{
  "d_model": 192,
  "norm_place": "pre",
  "norm_eps": 1e-05,
  "attn_scale": 0.177,
  "tie_embeddings": true,
  "parallel_block": true,
  "init_std_down": 0.0,
  "beta1": 0.9,
  "warmup_steps": 376,
  "doc_mask": true
}
MLP neurons of a small language model. Each row is named by its layer, matrix (gate and up: input weights; down: output weights) and neuron, and shows model dimensions 0-191. Each number is 500 + 50 x the weight over its row's rms, rounded and kept within 0 to 999. Numbers have three digits each. A neuron's up and down rows have the sign that makes its largest values positive.
After each neuron's rows, "fires in" lists the words (lower case) most often at its 100 highest values on Wikipedia text that the model never trained on.

L6.gate115:476534394599565506487600553549464576405504473526508529523456443445506455466528499477468497482493485516539500527533569473451450489434521510414484568547391499477579503575496523510441492566485458409488480489441599511607415538534531521469437474467484448565574577554563477461488460497472553545427447474506524475467422502509533521556575503429600478558504409505461509525417531490482502452518479400532578522389467531512519394478504564548371502452494530525566511544461524533459498437482622430424527475444570450480480502488539446532544585467477535510584514561497547572554497553526380506
L6.up115:471503393547553505552478601499502499350534545505447563477451442469528437496526500463407465523441430442469475499534537470467500515571503531434530526450491535513521507581517500544413422568473556470499470439619479488450508580516511467456449451472451544489500548576510494444528435540466472638467528504517561526492509418542476447572490493438611519515456514527486476447485534477514526472526589413563529511450507528449445391501476588555417556495531481503598480596440452528503453452554596433376438478507461443562501488457553419514536473489553527490582385537511551521434544548488439499
L6.down115:459429443528518443565517573441482475471558530566527488432503417470555357526502450509530412545440478570540543529539480566489491491518496540405482481505401536527523307543504494499572542535450486503404485420487496673471486561529533495517486484556470471474506526508603629508473516494485507570484565531506493508507518549452528487650514489410519473511534464484563519548431572490481521411477424511504527496462480505451482457441506534524526491447453533541526444564505466529490427456446555493414474404503504475543445397458518433518496481419488527545569534611472545506519568553526493468
fires in: "in"

L6.gate194:533520463539461549595516441561536416588462517500486478483560530535535499534527451523416534516512394559516522533461526445464534475452579566517437473502473540482494505419501419513449455460514557507584518596502443533490467509569432500477564491432420622496556464542530507421418481413588413401464504403565505490546489484456514518447495502537449565585539493378584471527562607545478455483547509547519515489628417603619569529480509506502458521536516565511531522478465446475479522484476486534520504480535458587485481532468512568521557478522601552470405560494556492463558529580528564459
L6.up194:500530550507458504484390549524483520485534579524436535467561530516592507608446539491498492537509488529458416597504407511516515533526481446559452460534489555416493528502469501581566477590597456457533369514496565515469554472418601433565560486484404472539462565467527473486459492491506451474538497550537479566461488471514569501508511626464387491506365514529529383559549501458472494555594486497567614388506502481514581552536552499514488531499535490495478471576530478501442422488462424511449535440495544522496477510532557409505538490448478557482470508474564416519503496581554477374
L6.down194:489470530533577416492485527456472468549473610486532520580531525591505565527491587605424508577538563538443517508397473506437561459493445494509482487516411584468517419469552497495499498597460445478496496495493501637539416516472474601527406523471492493439471487401412481516499359511483383502534520656498460474521545451535542532491469586518537549511523539459512373526472523470507474444464505473512554446475604556489502496479521515471400510525499542542525504521478530461425480468475531545572549428485531566543504514573487531372480468503509480508541489459496563543462400432473438457
fires in: "had", "have", "has", "having"

L5.gate265:495465454573453536506517609468451457558481524527490538516545523519524498536464441496512517416489513470496517419555449466598518448397524573431459458541438433497520516465496499607489555487512536453520443502555447425436512508460529482442434514541549480474528611570459400636493542500563424459519478454492391553515455579584482491420555502488584552498453433494531452415495420617474470551527490507462528605527449573552562500461475473496505483532481458489464380447528479560505473484476500540439532459562548555443520493471592490469438458484486535528418530489533473579593516495575384595
L5.up265:562506402559482546523486494505503498501519625582459567483525485411503463499446499577481419421458488499541431496538537479459571401554472444392482471603482455458501515507517402490397507498554487448408490526601502518442669399487410496505498503483551495432534523472565524502521508510505516469473578532381530500513579491421457453456503492453508562579511514458567467488472553497485598478451480597510432462480551525501548509502452535403476520537543505476509563417499479480527487481519538589493538501453530449527597548477582540540537494477513528455478412540540539501566382477513472382
L5.down265:406486510446508461478459508555480545523552559528524563451502533510449442578405455514544577587577460552544470470527469429523485517544457450579646446501450442546526485501552521377503472526516535339496567456551553606488419550433485430483491515516458524509470506548547507500483574540543495530531576425481393493511570408416560508505579572449467535475425434522519530506478497459512561564569519406591429463445448475565476504532520574528503522402526522431536568514437481472542500487462559484518547511430523511537484462414469439462536452487531529489580471532464413444454570537479503521
fires in: "born", "for", "by"

L6.gate455:429603447574496500588462601541593521511404464457529533509461467407552419483584493466459547529464456525486424524429667476513431517543625554543388516437490526539461509518452551616501539531405487521467510487498500447482480566487455516449395429410415540435508478583585552568537481500532524451422495450573524500537483447497484563597526486453467500532418515465537458480504552511525462501484538472513434506500441513498501406443476495497363496496447532530540519521519521495478520483542529406460544430534447485493550503516496534581548455438549501518540517610485428508473450511506501461
L6.up455:542567459524486483601477515522512629463543501528507484464435497465559508502499436519467494390504418459563565479522425544509482525386549504392524441567505520445579448477401559485447466484571550521567510472477464533530459454572542475502411462454453473441514491555479426564440532537473524554537491515534496494583522550410468505464516594546608598481562446458502419426549485564522482458451523508560649547514500488504442486525498531576585430493522498402450455528562502498475474479449495405509512487497546555563592605469508466412538577530501503547454434535398484478525531518515566532
L6.down455:420520440585507459541511482505499526561506489616477433430511445447531348550479395528462467539412569504498536475550404539425522499535506539449462520512362494481533356508525564488464495492457510548486480438501440571529505473523516412522493564541455336484496442520573657474448542451556480533493521485530465428486481474531477533603564522486569573502530482422492613463528533502514513433532482456487493531424456407552459459466507536499542526513441547528453494535516493535504478462471510414466570433509504492556515427562505445507518451442426492565522583548527569465524488468506553542
fires in: "in", "of"

L6.gate70:451484508547422586493534548464530510529390567526440521447526413497475484497543497437483484496507463444565579449497530424598447518386498623451549473526423497483534530416452532497553564513482516478524454461497440445431474616510475540467447543520447403457612559542528546606522513543616532441513458427474475571560500631521511528542514520461502441541399474408460489415502548433440523519524481474470469466490507511436495433503428533524511506537471428476541455634438445515513472410519525534501520476471463459437517443535530489425512596515466527518574546474512460522551460548477483403
L6.up70:539525462560539543555510555454494455534404670493441569533510482509512454562433437467455466479548393447536470481495479459558491526455459533404471517591521478546549480429506386514477529518506598445365481488483473518454495519396489548544495511514469452513507499579525504580510485417543537462541527528510522540519483509471481527480639536454585544566473396453469508546390568538479557584534476499520445552551408508503431464563473550470520490535526451427555521534524514484563423520607582539445469490491567493508504449459538439499482434489478471478540461586525466582505619538434482560
L6.down70:548425467485495380477528462475528432548538490450532589482427495556492425474478483620493468513492512491542473530498479432507452440433461460404485495461400468515530414476532414509533494587508468474482536479391504640426590514415563489512485522539508469458474482494475674502457583443495533411499559463439462557518532534496594544485534529530483456475550461459493621467473384547548558509573527522539515581515538532514511536467529537569574493501454400510545459503494522496455533578448530540449473502509480467411557480496569513529522481363407473448464506500486497476514541554421568518
fires in: "on", "for", "during", "one", "former", "information"

L5.gate163:537452395525483497523575472521482499425585459494588583509560547532500483450474580488475528495570566459478600462540499415535398416430423517457509548466417435461551570503372501450448558528456506515528532536493524484620516440470512534414512468534473473429533527548535528545502402526441410520525479475363436471463437515544460439478496385590469493480407489503490471473410546462441498508497479424527474560470499466494456394412441513407423512475509509549505607478508496518428500421517553543537558486470514448496550528511525474515481469522393599477553493489450575518496534507522492463
L5.up163:462589470567505535459471476526504501525671436441493493506512457535418531527455443470450500490620640464524600549538518449539462538454510491476463514510487539432612515449474568522473506478526469505613545516451455442520419465530483530540543478537474552474609468464473461547510436476514502495474528473431504601490585614535465483477469513489524505471531470545395533486548436572576488559549613439581519579513537552479552472498469445573513469503554565562555477607475459506491445577578499454529536565521551469478511621407551458457515435534565512492544463533517544563519523527539535536
L5.down163:532479536543529467566534437499493441472533551536446510501378527490578535498505538521526570547504534504502468504621516459635487423536491469500483594502381433469487585563519515546574543541558381527533552527495628426487550501535490430519534505503467588549585461617550506533464406538572475535556559457528543499523498408519521556550574494608504498492492540484478540475458530533491538468537485484520464559443489468518419462491499579424529451421475466429546546519479545442508508542488531469531484527505386460497485505542571499507446468345505498491564527521480586460549460559489597599
fires in: "its", "before", "graduate", "itself", "games"

L7.gate184:471551508493461548486464497526465472443467526430460511422568539519537551504498505430491526505459513510517455520457505494501412462449481538485533395555562576344559563501492506439512429454439502409504396528620406419512542590520465506528484547512561547498483514474556470456539419504533478461510476413397476516476529511485503616576491469468502386520456531542576454468417586494522433514502474463437416429449457517479527395483369454503474439505557498523480560477454476626490484438488483540497549452407537504464570526558480585470493597442520576533516490416467513518542489538436459468
L7.up184:409485501465536521501473428573466459494481440452479554451579517435507530502465512436516572419512561584503467490472479517480584396585367488505601429545491599492573507516464470373493468471504387548433460486558467440489499485448597439475387526558492447543514579485568523532540474535586447470579427464414543532540463387454474456514476488526478383532514503495488549477408450483541516519540449491525457432482486502436429446560456434492540489449453536431560525523534532534550474427479412588513564412472516515530492474470511616489505525456441503533510483524446415491506548496492520474
L7.down184:519513473562544495507456515551425533517479493484523480529467564436460549516463545591525459392572471463566458443558477470504504480569509479503557433505616544468488639546464549466516545462513506418419521453480435505463483509483571573521435535560484392583576529479547478440493459492517475558593575500451470538479452483542462423638466598488471547533515482633436492502500569456536542466488467417476509537603500493424544462541521438527511496482460384486491563440459544435488549351439496517525522395486455475450536468534527553500517526452503548573462459583454511508506581480473435541
fires in: "not", "one", "notes", "no"

L5.gate456:531588602594556496557471530458557550512517468514434507532543441554424612566505583485603511517496439504436423464436530479566407474537515477447419537568432508494453522432449484564483495521494519401550421468482457467564429546408479496517536453504551526365463501544502488544487445440488499430474445487438498571600454473524571536481479543525562447528475507484608592431554496539523426472460444471509557483501464534504511523459533523456487507572488540437552592533409536422432524442530507521517567474495492553434574461484487498532535557466583395498482625439465478487505454524511580505
L5.up456:553555486555508495645458615441441491502510427572423488421556459482553546476547508464474496493532516604557444540468479471488437563513531490505480424545467474563586476507549523507488385462486505453578519517475439462499450488454471466577498498583505462458538534463504491514443629525519406484503462472416449489517531469479495597516463508596518504453464488553539422573557474484507386533573550489464494590492484565583471549586533568485498387543474492521550561540483569512598483482508518499569506506476494542515531503491298441457496509448491524550525603521503598529512482561537480490
L5.down456:509612500575494422492492541522509550482526463499473515523485418584537510508500531465594577455426491515621452445460481522511504561580499508462500519497490444548548258489455520522512497531458454477531512562445476658506530447447521361557525581508563527500515515421565672534499580572535540486471507460504457526452447511458539540544472501510478518506435454435566491474475478490562537469524516505512571566530533508514466482531487537431523462525411553451554569531531512502527464526556512419505542388516456517467540385556429475539512507485489511458527534465550477471512429429497497466
fires in: "to", "can", "of", "about", "could"

L7.gate158:524408559438497544508534474445467516465545533472408444452546489546465543400517499483504488509506388473508487556540493558514491512504530555461497439489481412401502523462421492493478530481300529402612559573463449494524444526433494518527612485444520492458513503484581473428476493446542467502443536512469472375525506517474483554429492573411488419491491608503567502428477547571529508490444492508533609453448560510501553508432446476550501491562494591474382487513492501555577480562533506490482589552385530473524542553486462479515587616496478490473458487528530545522485450470466425536
L7.up158:538497471453477493507493406470481408493408476434479605496469506467433511553521488475396492478510464505554593383520561502533526540486470508516506463582567492479486515509434503554545494525461445482651485550490592544485552396494474528584458499445428474468413526533460528507513472662411458511442505514559507390601466479567431525435449486484434604491500495498525471474526514461464456509553614523558537464500538507579504483516426540568403573556481522515447468519494445500518578537546520525522450578463552446470450510455426471504498530559516542466431521420505439454463465559415425564
L7.down158:510517384500519516470579527445405516603426483476457519495518457461596510498437409416549526472532456638528481540448557517514474485482536568543520461450502530536515468528433460483505446495454473455553511502479515582477580463542426422517486477400453497505556480556578451520412435535585511492458600592513487540576610433473403494421495494553428540460560531545560488492486560490532490500406505461482561505471441452535601510489529478566468490540387525494432469566568480496514422582580465569637491543503478476493504516503460405484484498492492546515451434464477555519493472597451454523
fires in: "he", "she"

L5.gate331:459540492429496697563544555501468517484600509497441453474554425420566493534470481448522460504447512588476457488417567523460483429525456464530470426538526472461619544566419543520550426527533561466510396538563548483522548508483490414476534436482497577505468514524538468566529454477454424537489478559431437519469549429543457519535520557385543437447445434407511492446451483491527462482515596494463468436497526526500584483509510492454518522592542530530456478539405508452510590486569479498554537434490478456451452491412593589555477476495521515442577458473466502477519442441448602487
L5.up331:506514531514469459577365499486500553435485518455463510565577527432473535533488441531471387484522487445524523590561433458466381425528547493475582517461466456473584452368514484479576414443414496575511518560478491502495466500436567557533427437525574500532481408440500432535534535512446591472530477425501465565473435493537532557472500619529566494515403477526466540571584460539481497534556451468471522606555433522575457417557494475495413552398467502517499460584397603516498486562525523525542498428460535546527523510482479448470466528433470490510493462532536552512424469494483468550
L5.down331:473456439539484421512448521537415439557536513482490450502514450397501545597500473518556517503550573517481466420539432596494504495451568519448445471486572615561413529602401459448552469497385435456481500461567515374468542485457491417480464422488512502393441527597518458453530415514461528502541533517521535549493481567409491491519528522442500435489534476530465520571451515527535555510518439561501424500515470563453424443396544428464491473540440486488483536597540544550467478500491589479514586484449553436544552469492550525511521457395480524465522543536453457442507421630497517474
fires in: "one", "no", "of", "in"

L6.gate206:426617516478527517541552553522445461524497561563443516490572473416547548480485510636565520529504410443540564610463545523562470484428451436529499466456511571487525549392497541540456460524527545455531495587486521437433478506428494474523475465555470466476423590433573447410538444510514459513564504528524468519535517482488570493465550577514591513477479527495479496506401506583437497426602448470571562488419565478485453417403525500510455437481514525474493462533500499482494436464444589477523490472568471465381594432475474543564490490477622531456568544474450415418449487503481513548
L6.up206:498529500472578497549522459471436541542540529526406597413460582532477551519524514548558463508494441471538530478488543449475516464477503540535472474461510587396579454448460461531479483498478492526521518497553428496424574542391473484639513565503530533441514542478515440447545518540496526521459546533469558426520516485461495476504512518571500466508486510508496573526387504580448470533489477450588488490432502557505480453501593440485539520455437482506397505445466450544449468501364518462410447568524451448449401553500498532590485415554656525514527457542584504378444557533565547379
L6.down206:465569502527541548481553483374427453499594628585502563516423448548480514416467451488464489500490449475631518533508493474424445475468496514426496440448613558468506547431520471544602445480529513574496497507518524477475534565470442495593455437518498553473505638485508487385550534576469517491546503469477480496478601544384490433519527471500510471449502452561499556553500471525527533482508468548509610528420523469425516563454565476514518451504508472563464574474445437479501427522446559551484489501576515480443456471503548568583464465560585477554473460420541519451409504488540596425
fires in: "also", "all", "al", "although"

L6.gate485:492561511562481543502429534451466438582497514490455572530513466477517567542502525595462553509493478513407465412475526457492441471520442506437363489672504589581496484486510492568468518461547588398503485460483619482510453540453543476588586506516437471481469581540551457479484515511536537472521474552439530588569521563478619568511560501472456469595510478473439481430480548545501508573502497463675581543558380581472517465431493480451478480594484431508517455513476427414457463498479508466463526463503426484529577461519544500521532522446511504491513561484458500555476456537524486501
L6.up485:454554524584439478515424520446487545487513438479480400507557450457608556435584529549446493443501454482540532508503598586441450485535520428518453591491462544573441500471436510472502559470462484434529504547523405437475430496483534589516514460571501541450550506481571489460466492505557587401486540415435505491587473515527485534459380527505542525449482499480416525567479485436517441467486450548526490469567480501430408509558501420565426401452462621360513476484443588495543404585555451536552579515514446524526494502518538449441593518443523562517495516512522504517524520524568532482
L6.down485:566508585558495453567545466522521549503437502487448525414484480495607479545536567506486509506432596489493449466476456519471516478519481496429517588522497577371382389597505470501499504461485534487391456416454504524496547548439482455576491514477487516543590531457486604453499497469558497573442459506492493593623545528433518537458525540589498486444470513366492612409511500558530426540472506503532484604529424500503465485493559477468513516538550496536601458477440456412550440557467500553558500438489424474469556457609464565467465492558478473522523565569500433458482521517540464522
fires in: "between", "into", "every", "among", "to", "before"

L5.gate324:546491447572513562593553450458372458398518547516446491512525408500522598490481502533473465498485539535475425491510480529527459343475482572501475473508495478500448498495468504571403461507453606488500530539561478401489583423415490540465525488475503568575511531524530402413493555549480573538536577504449538488521545539501445481509505447511533496440538429495424495427513488509475431545605464492551549527491511477444471437443529527419531505447454522463510567595497467571489488456490519559463504525532511400527536486536526612373528604541505679423505491469539517505513503498555550493
L5.up324:529484465535592492468522529595459431499514526506400486470425469521476532472452583501427517440446539453594403528493584479449530409470524457510512441564504477458532472504474483477518358525544490450518509400526455501529517478495419487548400471498414469588415546535539481444526457485483444517509602490569413517513525514424522517423601518396455450440469449497538471633403531440463478373549508468524471459460515452487505532489517438446484448467522477516476499579480492438511520536433501399603487459542510442406552450488422515464499478529522465539583565555460453603523508512528493448
L5.down324:631563514570622452483522491536457442539543498541415632480478467563464562528481526470561474493460455497510535556509516407495509525448567512472520495447490516427430574363541490476493438469544570594550517496522484522402563437500509514560507565495373635532529551500499433490561542548479504514582486449491475573547584553458415424479597463511532570493473461622417526523515474528484507458543436550511515540523514423433502474512533443489443436577547498524492513564506474451447570528411499546539497482524442461458511491488525524429526469561508477545510541531531596547467493491506593579
fires in: "but", "also", "out", "all"

L6.gate144:532445466508410628545521518473480394655519475549507512415530423573508579450395473497420546518463515528376420490561522523423501477548485539435528518591417535513489560495522475477493491523447491462541580464537464414538587520571495482483515518463523468503556493516541459471482557501628493501481473494482579572480447426490442512497463539482548445535477508572479563534500455607542514552567476507532415619479498505553545541454597556481511503548472572447412444546489500459428487522506438549457510516412487518564544513506430512508601564546474498436503503531479525449534417601509454478
L6.up144:494516503579525526497493560526553461517551593494383509417488437505513573437539484471484404530473530536523529502382503498500501470569481579439507472565482554444544449463451515467365419628488555479483495518554495516533580572493500513493498553509423481515547523477585539522528409410522527419441523500463487576484526428442371484517488527459442560490529490534521503548631456507482514461591540529510428544612604500572548492504486551448462545543451486474434551574541531567504532477541451566624560473407492395522534463464440560458557523483464524473472514540442563524474524464519497450
L6.down144:565485437533429551544588523361434499536520439485434513477496438496521441541562407539495578464569574594559549536498440499499495525467530523593548484462567354474475426468509477503446477543402433512553490503495526603525449428539526560582511527424481526486511437513666540495396471569531490449498528528538546464538529473501559555513431523485442530516481465496544469495493552502464498490468486405503527483519477416430459539518480511484478537544441483516436495483548454468520497440545488528619395511490439495571433506503432397521470435462454523511462519604455514444451415570441445476
fires in: "she", "have"

L5.gate65:566532427549479581573426447561511487435528538422447594541580535513464498559515468451524470510414567494551530519491488496479472479472617594471495525531486524333559575529447506464405513482511495356497503486532573464578506429489485538473524489431440585510545555480470459530391428496490471468477519460495488466562561593535447439476526488508496493530484424487447492499502504545469408461597494514453536515469485522445433559515454535439450509477575456569497550437444510458482544476426468545487504502513530554391523454422480572557475456547504538552457563499538586557574517489641432541
L5.up65:482579459497467452569394476490469456510526433481463482510562530437493538563460426561549520386461541537455484469534566550557421495425609488449464475502442551560478482490520451558450474526525527417494557437414497513512525451531493513585547503520401516486453418472430416496470516544601412462462493478561559410585521554454534521449531536456451503558529533553519550577563459470526558505544465515546516504649434486520565462447573538461423476529453490495421447484454535468552425534476403445509520481508498543491542546548485539445451592452501492544453537550565523410622495560573475572
L5.down65:515502502611392412499453534501462457485562452594383491529466422501466554434377454497512487468546333471523562496452541456481403491563461451492486480515425560484513507541500525473473487535475447460570389465483509481593433502515511583526568479603588507544517493591414380532455590550441512490561457483531452485445515454534481431489429512497482443545527402544521516465645488454509493536516459450488619509501489494513516547462588531471532508568464430483464563533446501496507534534529527472527560521555508426539453523486397481505469534497464532554473564521573505496517454549511455535
fires in: "have", "having", "democratic", "make", "making"

L6.gate443:457547521596530503535577604451476493558416522528504505526604422489509477478484544515554525566488353517529530497472512480494520443519464583475542460508502475531493521580546567484484482517483538467452561548525460447468492608553461525485414477456418425565471486537588509518507478594481529423468450507500443576562533516523516515537527476519468505475460506460487518417456529558513503522518474553480474543548478506390446460537514580579472437657543503435510624521527475429533503479481580572449610428483480530433525393516517447527514538414456546511551621438507422501480589436433565453
L6.up443:557490538497545505581499576443439510520546476558422460465516405545487505471547536436585507423496353511504495429485384482538447495532517502477447496536431504578503475459508518533423511481526477437505469445472429475514557454505462556524463500530489463387429557503524486588420432500514464374537436517501452438664505550540574545561560504451476478564451542513538557439457548532546547511465438502502532526562473498498503489442529491623495532569495414487542533583527486433609469499533592571519451473497518491489604511513460418483561442443404433510468471446481476413518469462540496571
L6.down443:518531470535506500519493467518504506544502457466489542451524421519512475525496482490556547536408546542565429500488460553539512467445452402440488457509434528584573236543511468608511485498522510442510488497450409634484585517516541406554523567534552442484494480502552706491499552456589520510483528508466470529486527548448534558484537501530450520494500470434499519543529521517558484500537500563521473563490450509496521539515498473447559479520487483479544488497480482518490490524525477517494684329461458556450525440533441512533443504471482476536499511449465459505560462490469600533
fires in: "to"

L5.gate244:508459509499443465500537434497477502501563514471474508505470474496497524558590475521511567504481546469440471463443557489484407513463386568494543522586469499495470484488535511485345442538455560357547513454494601480560491526497550480457517487469521504524514493512462560552472431525522598404440397403420576468558574578492406576440446550514495481510460426468437409450579523468515470407512514423468455468539586542522485481446386480514581530459492577567476584443565445515555500498618508545551476526441499585582505531451463476476503491535468421524448537531490531440551502565459553478
L5.up244:526479579513487501509389540456474429319482433460437528482586516522487636514529465498513549435412436473523464508561544627535426500594529481487476461535504545578495459552498463546513553466545462553504567526449532525468490405532419544530452517456479595509597498427501486480442566469549418423450522523569541484493449494530465558527534614536555428536584459565533534541498505498421618502489407548536461545533502559446499465515537474519518490587523518439452477561488532556472497493475449484493545532435525486482527503551566462508464537594516373493541401486536436441510482519527479486
L5.down244:507458454498499512464463489505585502432500564499481461490413487447419457505570518437527554481495517461499442503449425552604487559518423468481488427569531534557522497519554487462484469452466484488433514530492520456515486529551482472510477562586480518501459596421483469423476493460567412497499561564581455548472492459520569526351579471519559500461547536409497492443532477447462462529383550542615544473479507444447464470539498499476375392511449416439522450522473492542524464473434512480500715562499589422519505542543552530433535474509567575527533488477405533493451437471480512535
fires in: "have", "having", "home", "general", "giving", "given"

L5.gate455:446513433433364625537487471501444391549549525530434514505514485493485588587436461557517553479498490547493457558452507463541447507525503496407387541570412485521511545473504535505391461559523535425467569625499480417525537600484423501604507547479454526540486516490552511482475550538522524476391493559475498541502491534407419572539537556544562466570444497557467524534506457568495550547555445522480443542554536484487503467496478565456532554542491580461526499524454472493488524473576505539502601442505579510525513448478426499542483579559474456385510558527387498456515568469471459409
L5.up455:543462509527443526499511485479447554537512513456550521531567472491471480502481457530546603485530443537505472515539548502480438355473480459541496408496468493528515515491483542492557578540465520507515491467563462461407566379541412508460501484445552567432478449537520495533387415487463377583598563385570405518490506596568536468468500455468547476531481501519486438553575455601485469442416458554556456487566452451524526486477535571555422546509572514525425491479433445458518616534396448547440492476443437480510512547552441461506476512445556541478438486442511470462612455571494562505
L5.down455:424528514587490508419544505623597566451459480551446470397513445558555636553479448554437475544585443499515519555488575490531553524622508561454579359564492532436473558540476438463513462485580510516560458520534543602487453504548573459457577433517423530500437557500421526555425540551533446500507568570457422511541569419521570485422518499555439462519490539518546426468568495435520493504534496419541563453516425492568508508504574414494534549504496501472464525505424464519465458437547522482512511509555532452467436475492480426426497531449534495535491524491461530497482482589560533529
fires in: "have", "had", "having"

L7.gate30:510441456491582573486473550484572510497451487516522558516564443559454529549524502532549518541512518532526446512573547512429453521415560473496612557485424447577476634510569478536447491538527608389517496585532488437530524441468468398465483544510562455529558379513605497480453543552519436525517512375555520558548522495535476537474503535481529510485521445532484343397494465489529542478467550493470577583437477640587534452496482489455584427520537500501503524394501483470450531500578472502504517505527460502477537496458465523448459468548471420406472507584490551493455504433588493514
L7.up30:513409427422460589500502453472473604523497557580449492454535478538503611455539519497469539498485461530525492490523502508552469429555429485490485472561534411473521519435416423420467479533520532469522508505480470539431418558457601415469638446406481511440520499568523523517501459479456453565459606527436464483561454535488494438480494561436595426556447404457441552533466506586410517488536554509485496550570527469534549491532485528492456564451448519448525461391487493514428551625504534440460488487487487382456510522569472451551481407447491488518522567474490384569547466462544478522
L7.down30:490440515481509570352484541517472586444523543539501503496513476484442484497512576558598526459498495480548588485481476505379468567484470501515521581449564575477519501499484440482428453497423586439447427464465555495523515577551516585417573557487510545549584459536528577567501411455527523465470486416438511443447468470487495495564465478576500487588485373512449502609514534521411448546501582442500567556414466553598484535487481542509626496447486450471500459504440510468461503471531503462424376526503522552481556535492513630585488439514509487451558540517538479545541554526475455518
fires in: "born", "distributed"

L6.gate54:507542437498568570417415579496397477514471539481495561525501437513474525449466460515500559535507515537601562470584562539508461507492564578538481525580520497517540560524498436425473492547480418515494516445529516481556557532488464512539491517395481572442530483571563480496578402566588516455389561528549492520465551446493426409517506467530508553477535560544567416529556495559524496548563505499505524605490571449489545514440509559495461555535506494472464498458485462452396406544560475528342537530448452468443492487521550469329471481572496525387491475484442443548493462467425503544
L6.up54:470542498438522528499441569481508556615499495498487497464479419586570558591478475433478513466522433490591535421456507567452530587513445542546470515552527565484569491488502432456541491482460491519558552530495428547519536468448391492499477519420413546481555527533522539498448426443553473444506458486528526583435510466495406456465440532511453493493476587489441475559406580601492551506479499459505480534523550527489601534451468502441449469513442411525424522481444429557471471597539480489480545521381452582494529500507604431422562595539461423479561543495447497568511519619449400519
L6.down54:561447543515545525546468516479521470492448474478393487444569470470491506586538508440502504463554491563562571458492513472494531622448487569533558471444535538488525477504450485474430535583457474463477573498527458646570548511481496569518546472456464538477478544488542404476383436456585457520518465562547479555517506515524486546431389422471559507455535570500523520553456578504570527472472456499523526473451477556421577595443516460559538503502387455543565556445618486478532450483594517619506442533505461553512503501543469426472585580491441592473470459435403503486535410546496437498
fires in: "he", "it", "head", "held"

L5.gate237:495573464520491528463550416530511518445550488461520539494506488466486514514445517543503558429513434565569634540576506399536431471414516516439414540622358442511536536468500551554499516469423523478502499516569564393546503509454483545521456500478440497465506488501551485545562584500643500403466451448476476495472499540450500599503513509557511444423436474469556443486500410482478463482549523454462448520526495528470451432409382470408489500559544505497506525531481468558486452480502505492504602527573511461424503460432658414540537566467553545477569510499493583556556471528543470485
L5.up237:589498428521517490468602515512507563494418522399480495432427484478512546388524609485480482495478625465420501441519513443497531487375512445539436452534455547495456534511481374481529460576428409418487477586380543521571482528603487513485548542585522487481465488489507450563484528428417559517538514504549524495423406478502438474483499532492532488458477507461422552524462495529423450389523460425542555538456437557481514495506539431572458438582463559498463466464545485512508457558427454509557572553458479426513515517523513473418507456625481458420497511542508538525572561510517512510
L5.down237:453484497558482464519460413588513468493547508438483420495434651528565496609523506546662500429460524479467476525511466527640557482557469419511447499477536387410451572552516544504501528547568541507430502476501574482501497547504462495560626447433512478468496428558518593537437389536498482557536528504520505562455479447408532570484559499477489528495476587464503534495481520436449445534541555442491544540474471505529485540564408450459572475465450417521546451438464546480529537522498490445520436425454549548476489510477538482473535382542576477487626465528505536517501557497548483471
fires in: "its", "various", "previous", "previously", "famous", "itself"

L7.gate82:452509478435407482631515462525530476528564469479492558458487510452492522507477551459512479531469443414419443548410520531610561459486455474524462486497416469500414502412473554483540541469500656474544478516496465498518516627484482502478582486470538533475563506526491426551570527381501519407513510575485460579532501604506586528413572511443420457581555553426459485533503454560514558500452467469481520470498524495449585505512544567556557468548552517458647432510565551493475454494448555485481508477620550508443492533447608451467556449465504450553526519516499517554514494593485484527
L7.up82:520419528418545482562502532506575529415534554509503571505545515502475508486489407508371505573505505573449501557494452505554483575478505505437446493556504490420557544403506516508456539477501514490481509550454481497456420446443559466473621475446520501473459434514499513491494547511502615427420560465443494528464533493555468450551400557539516478534523387433528543440505545552514469591558530444497485509589517425492566477503470525529473475592519473470488466476454492585446599500459475542434494634491497486423429613569533428488550621491381488552473492480478608503527472417456445532
L7.down82:371537559482462495533545462536528496474508503507464495523436450498495468419485525570549551553494497475447586383557489580512465585442509586492390624455526502507520439502551461545533475481513565515440521493538440655451472500439457556438489556494509479523442527453519426517557495440481413473545417522447463485570557516445520525446493561487452545504517571523435491539436458533436585433406565516485474484452583605475512542546561455493417419487486463386548503575456532477537561453423540501601491454450505463463504478484594557482435501522469476528479533502496479412531522612489442468
fires in: "that", "for", "but", "from", "on"